Weights of a small transformer language model: vocabulary 9898.
MLP neurons of a small language model. Each row is named by its layer, matrix (up: input weights; down: output weights) and neuron, and shows model dimensions 352-447. Each number is 128 + 32 x the weight over its row's rms, rounded and kept within 0 to 255.
Before each neuron's rows, "fires after" lists the tokens most often just before its 100 highest values on Wikipedia text that the model never trained on; "fires on" lists the tokens most often at its 100 highest values on Wikipedia text that the model never trained on.

fires after: " ", ".", "1", "9", " the"
fires on: "6", " b", "7", " the"
L5.up2993 [138 109 112 162 130 162 110 117 154 152  78 118 138 124 134 141 122 129 101 171  83 100 211 136 102 146 114 152 149 104 158 116 148 126  93 156 128 143 147  60 110 126 122 201  82 147  80  95  92 113 179 131  92 145 131 185 163  48 183 113  64 148 133 138 101 174 134 104 112 130 164 125 118  97  60 117 111 175 158 123  34  70 143  98 124 134  92 166 124 164  64 111 187 143 116 119]
L5.down2993 [117 166 156 137 116 117 124 184 156 152 152 109  99 138 147 167 183 181 130 152 150 122 110 102 106 100 126 130  76  92 135 193  66 147  73 177 113 181 105 118 103 147 136 157  78  73  94 127 119 151 137 145 156  70 121 102  99  91 141 122 138 138 130  42 138 105 121 100 113  81 169 155 132 155  73 100 130 147 125  91 148 137  88 159 140 101 150 202 128 120  98 150  77 107 110  96]

fires after: "1", "2", " ", " same"
fires on: "1", "9", "2", "3", "8", " year"
L5.up2754 [107 150 131 142  94 131 124 121 129 149 148 184 116 204 117 144 169 121 132 104 137 153 101 120 118 110 120 106  86 155 107 104 138 109 127 192 109 108 134 137 158  97 129 139 123 103 149 129 175  87 134  83 123 143 132 136 115 208  77 160 124 170  95 127 113 142 163 132 111 131 178  90 124 197 149 117  68 104 103 157 147 153 110  84 122 115 140 162 120 159 132 105  89 136 156 100]
L5.down2754 [ 64 129 158 133 149 144 133 137 195 167  88 116 179  96 145 104 128 111 101 126 147 106 113  89 119 157 114 231 149 167 117  88 131 143 143  87 145  87  80 158 107 135 144 118 123 128 131 101 112 154 105 197 183 148 101 102  60 138 126 114  72 175 141  71  96 131 134 188 128  83 132 117 100 158 138 162 150  98 106  98 114 165 178  98 130 163 161 127 159 161 131 135 139 132 116 118]

fires after: " ", " Pos", "0"
fires on: "0", "it", "9", "ow"
L5.up484 [144 133 156 145 167 183 150 149 185 113 145 145 146 142 107  93 158  94 116 208 134 120  96 180 191 122 144 169 175 138 141 149 111  98 118 142 135  60 168 186  82  72 107 119 105  75 164 163 147  81 159 134  79 127 120 177 101 145 118 116  77 123 161 123 120  73 113 151  56 154  61 147 112 117 150  97 146 153 142 180 133 145 205 115 113  58 123 185 131 116 116 145  99  83 165  61]
L5.down484 [130 128 167 138 169  75  91 101 135 146 164 106 134 103 219 176 158 103 164  67  97 110 131 152 128 143  73 109  95 133 141 122 129 119 190 150 108 173 163 127 114  78 124 116 129 174  95 183 219 119 154  76 116 120 154 144 113 163 148 124 169 124 137 115 128 141  58  96 162 107 181 162 134 106  94 125 138  80 142 148 180 158 151 129  97 114 129 115 166 123 137 126  42 102 138 132]

fires after: " |", " El"
fires on: " ", "vis", " capital", "d"
L5.up24 [120 145 160 128 119 134  81 157 115 138 149 122 133 180  70 112 161 128  89 205  88 176 126 205 197 158 138 128 164 134 192 134 118 162 101 115 135 143 143 116  97 152 146 155  78 166 177 111 136 134  74  69 147 107 152 122 120 134 117 176  94 136 168 145 186 136 133 121 133  72 103  96 157 127 110 150  73 163 155 109 127  64  72  96 132 118 125 128 164 144 127 170 145  86 104  75]
L5.down24 [ 74 115  75 123 141 125 183 161  92 139  56 148  93 144 145 122 133 204 164  89 149  98 159 145 105 138 157 126 116 145  81 130 118 178 198 122 171 143  60 109  90 164 190 111 127 125 195 108 107 110 105 161 152  75 117 110  98 116 125 180 140 100  98 123 163  54 109 168 105 141 138 146 117 117  99 132 120  44  86 116  92 135 173 200 117 112  50 130 149 145 138 138 169 161 117 107]

fires after: " |", " cont", " were"
fires on: " ", "\n", ".", "al", "t", "ain"
L5.up2646 [ 77  63 153 170 180 145 134 112 134 161  92  94 141 149 141 141 158 123 159 103  67 107 118 165  78 160 107 177  65 108 113 116 116 127 140 107 121 143  74  68 128 136 150 112 103  96 127 154  49 143 118 132 103 171 102 106 123 202 116 140 105 132 175 142 135 140 126 158 134  62 113 145 136  87 136 103 130 133 111 120 101  88 120 116 116 104 154 124 109  86 100 124 129 192  94  73]
L5.down2646 [110 126 175 130 202 119 117 117 154 143 132 113 137 153 216 159 102 112 141 120 156 105 132 130 134 150 124 153  49 104 120 156 122 179 140  89  87 173  99  92 150  70 156 148 180  93 125 153  82 103 124 150 140 125 129 104 172 141 118 119  85 157 117 119 122 135 134 132 196 126 147 130 150 111 122 157 167  41 126 111 157  80 110 112 159 110 151  98 146  94 161 124 157 144 154 111]

fires after: " ", " May"
fires on: "1", "2", " ", "4", "3"
L5.up640 [ 99  75 164 156 104  61 119 178  95  35 177  80 158 112 128 114 193 110 110 111 143  62  85 103 128 154 160 143 100 108 101 126 114 111  54 170  81 141  92 147  75 198 158 141 129 142  77 112  77 150 113 102 125  89 140 174 151 146 109 120 108 153 151 150 164 139 109 102  87 153 107 105 142 156 152 184 121 156  77  92 110 148 131 185 112 161 123  99 106  87 160 119  76 150 161 129]
L5.down640 [179 145 147  69 130 137  57 141  78 107 112  94 114 163 108  99 120 134 131  80 164 145  79 137 148 143 147 129 111 132 139 121 110 116  85 117  84 107 169 105  98 164 160 145 114 135  93 120 110 136 176 133 173 132 161 148 102 194 156 149 165 168  70  88 116 141 125 111 123 159  46 134 152 141 172 210  78 156  78 153 125 145 148  99 131 154 159 122 121  53 138 119 192 115 118 138]

fires after: " ", "9", "2", "–", "1"
fires on: "4"
L5.up1523 [110 162 122 130 117 184  94  79 162 102  58 112 140 100 112 146 170 156 130 166  99 126 171 152 112  92 112 115 126 167 107 120  98 173 136 118 130 126 104 108 124  98 122 147 117 130 173 153 133  64 141 133 111 173 102 110 109 102  79 107  95 118 129 159 163  94 122 108 176 104 120 112  68 110  22 149  87 195 132 136  85  36 117 102 188  80 131 184 117 113 144 107 148 182  83 196]
L5.down1523 [141 157 141 105 162 132 125  83 116 204 160 112 117 159 125 142  52 143 132 188 159 163  77 156  77 112  91 100 123 114 120 125 187 182  72 123 163 160 152 135  95 196 124  82 127 129 121  47 138 117 157 106 177 162  91  96 106 122 101 153 102 105 137 183 146 165 145 160 122 169 146  68  97 121 121  72  73  95 175 112 115 166  76 144 128  81 168  63 107 147 113 124 124 129  99 175]

fires after: " "
fires on: "4", "3", "5"
L5.up2788 [111 110 121 134 114 139 122 102 127 184  92 156 188 134  92 114 125 110 135 144 156 143 154 192 118 137  90 102 119 113 109  61 108 141 128 102 110 118 103  82 125 182 189 171 127 140 197  94 145 128 154 133 105 128  94  91 174 126 146  97 163 150  92 129 222 163 109 165 100 151 144  90  64 121  81  99  98  95 125 129 144  66  97 125  99 129 122 161 152  82 123 149 127 112 157  56]
L5.down2788 [141  98 146  72 159 148 151 150 131 207 138  96 167 146 130 168 136 105 157  90 109 103  81 145 155 112  82 135 162 105 134 122 137 141  86 168 141 129 111 138  85 191 133 139 112 141 139 150 151 145 106 108 100 184  87 116 137 159  93  94 173 145 127 133 181 125 104 106 127 131 128 136 108 159 120 111 135 122 138 150 104 100  97 159 140 123  97 120 125 127 105 115 180 104  96  58]

fires after: ".", "9", "1", "0", "4"
fires on: "S", " –", "9", " to", "8", " &"
L5.up2471 [104  87 115 159 127 106  94 140 135 122 146  33 106 211  63 186 146  93 158 164  76 123  78 111 146 121 113 106 144 142  94 166  66 140 100 124 106 109 128  76  96 132 221  91 126 112 108 158 155 167 128  91 119 163 155 140 118 125  87 161 136 124 145 177 156  94 145 125 143 150 126 130 149 157 114 116 143 113 192 172 168 138  88 149 111 137 207 121 194 143 106 184 148 123 144 153]
L5.down2471 [157  78 118 129 110 151 111 122 156 114 180 134 127 155 169 141 162 109 108 131  87 174 133 149 127 193 145 133 119 114 131 132 111 129 104 151 126  73 173 160  79  88 170 139 129 162 116 155 110  90 142 109 145  95  52 153 173 110 151 100 106 109 138  67 113 116 145 182 100 128 151 136 151 141 144 184 138 148  91 165 149 128 124 103 222 156 168 137 137 154 127 161 119 135 132 130]

fires after: " ", "az", "\n", " (", "0", " F"
fires on: "3", "d"
L5.up526 [125 127 110 135 143 122 193 109 105 130 123 152 118 153  85 105  17 149 156 176 133 113 121 151 144 109  78 121  58 104 157 101 125 137 114 156 162 117 156 148 134 203 137 143  98 150 153 118 200 145 147 111  65 148  44 153 172 129 131  99 157  70 134 102 173 134  67 140 113 175  62 154 111 135  96  86 136 147 150 184  86 139  97 150 105 111 202 152 130  63 126 106 101 126 128 116]
L5.down526 [150  80  60 130 102  74 168 142 170 138 132 142 108 148  91 135 117 125 150  93 161 119 126  56 150 161 105 133 121 114 163 133  28 141 133  41 167 158 169 125 131 173 118 121 149 126 125 142 152 174  54  70 124 111 181 191  71 157  88 149 107 130 142 119 142 106 132 170 145  98 128  79  84 148 139 109 110 145 104 145 156 147 152 124 120 150 119 124 174 162  82 117 123 148  64 116]

fires after: "1", "2", " ", " B"
fires on: "9", "0", "1", " and", ",", " professor"
L5.up1662 [ 96 143 116 186  57 138 116 146  95 150  77 109  94 117 150  94 140 177 178 110 161 133 102  91 116  96  68 136 128 158 169 122 138  87 159  97 121  66 127 123 157 152 111 155 162 192 109 162 152 136 140 128  81 183 111  97 150 147 126  95 104  81 126 120  91  86 162 110 133 160 135 203 130 177 206 129 149 129  94 132  83 142 133 170 153 127 119 100 175 138 185 106 113  75  97 104]
L5.down1662 [109 178  63 102 187 144 141 104 121 112 164 138 162  83 119 118 147 136 108 167 144 117 170 118 115 102 119 185 148 133 128 161 132 126 149  84 120 141 173 140 100 146 165 139 103 155 161 166  95 169 127 160 153  79 109 104 195 144 133 133 196 151 105 117 174 164 129  50  74 135 140 102 157 198 100 126 156 136 156  89 177 114 180 101 106 156 108 132 103 109 126  90 138 136 110 117]

fires after: "\n", " to", ","
fires on: "\n", " a", " as", "=", " be"
L5.up2732 [114  87 164 119 118 109 139 127 136 123 118 143 133 155 125 180 142  86 128 124 151 145  98  97 115 128 153 194 158 104 105 174 169  98 123  90 151  90 116 108 144 153 168 152 101 153  97  80 125 182 150  93 114 138 165 111 116 173 103 100 154 110 119 157 134 104 122  85 138 177  74 165 111 168 165 146  97 142 110 139 130 119 113 131 157  82 181  97 144 119 132 120 102 143 167 117]
L5.down2732 [153 126  94 114 202 176  89 172 142 128 130  78 140  95 127 104 167  99 121  77 120 155 145 120 170 139 127  88 124 130 114  83 114 155 140 146 121 206 162 116 149  94 121 109 160 148 150 193  49  98 109  88 159  59  56 139 141  99 155 115 131  96 128  91  94 101 162 158  83  82 128 136 133 129 127 115 155 201 153 138 137 182 179 155  59 130  96 179 105 117  98 129 152 119 101 114]

fires after: " ", "-", "−"
fires on: "1", "2", "0"
L5.up428 [106 114 150 147 104  85 126 135 177  87 122 126 127 132 117 158 115 123  87 113 145 160 133 131 105 123 111 173 140  68 144  76 115 137 163 145  85 154  99 169 119 123 118 138 101 127  95 128  85 181  96 152 144 186 168 122 144 175 177 155 118 141  91  74 109 106 161  91 106 140 162 163  90  84 200 126  99 120 172 111 140 175 165 110  92 138 162 105 119 146 105 129  66 106 117 111]
L5.down428 [113 137 130 134 160  92 143  97 114 188 163 146 139 152 155 161 174 134 142 178  91 118 114 146 153 158 161 136 143  87  90 136 161 130 129  71 154 143 150 121 158 133 103 105  96 128 104 188 180 126 137  65 156  38 113 143  77 167  83 111 136 120  83 137 117 155 148 147 105 117  78 153 178 158 124 134  89 162  96 185  95 105 107 130 176 200 147 141 153 151 143 159 138 120 110  66]

fires after: "0", " m", ",", " "
fires on: "0", " |", " m"
L5.up1989 [108 166 128 117 130  87  79 129 159 139 156 169  86 125 164 177 132 143 146 146 170 128 118  95  69 117 110 161 115 114 172 142 160 158  39 114 179 114 107  39 107 183 146  96 115 119 149 165 166 164 141  72  88  90 158  63 161 116 152 170  90 126 100 137 131 121  93 123 100 144 145  77 156 199 157  93 147  94  67 134 113 174  88 129 124 127 104 113 173 124 165 199 118 105 153 135]
L5.down1989 [ 65 119 185  99 106 128 175 136 169 141 120 135  86 102 155 161 132  90 105 146 150 142 120 170 118 146 103 175 127 131 129 132 107 126 138 157 103 135 116 126 122 172  77  74 168  93 176 124 144 113 168 109 118 121 104 149 146 118 125 106 122 151 105 156 158 116 136 106 157 136 111 140  60 107 124 112 122 110 188 131 151 122 111 155 156  99 127 171 169  53 158 120 114 119 123 109]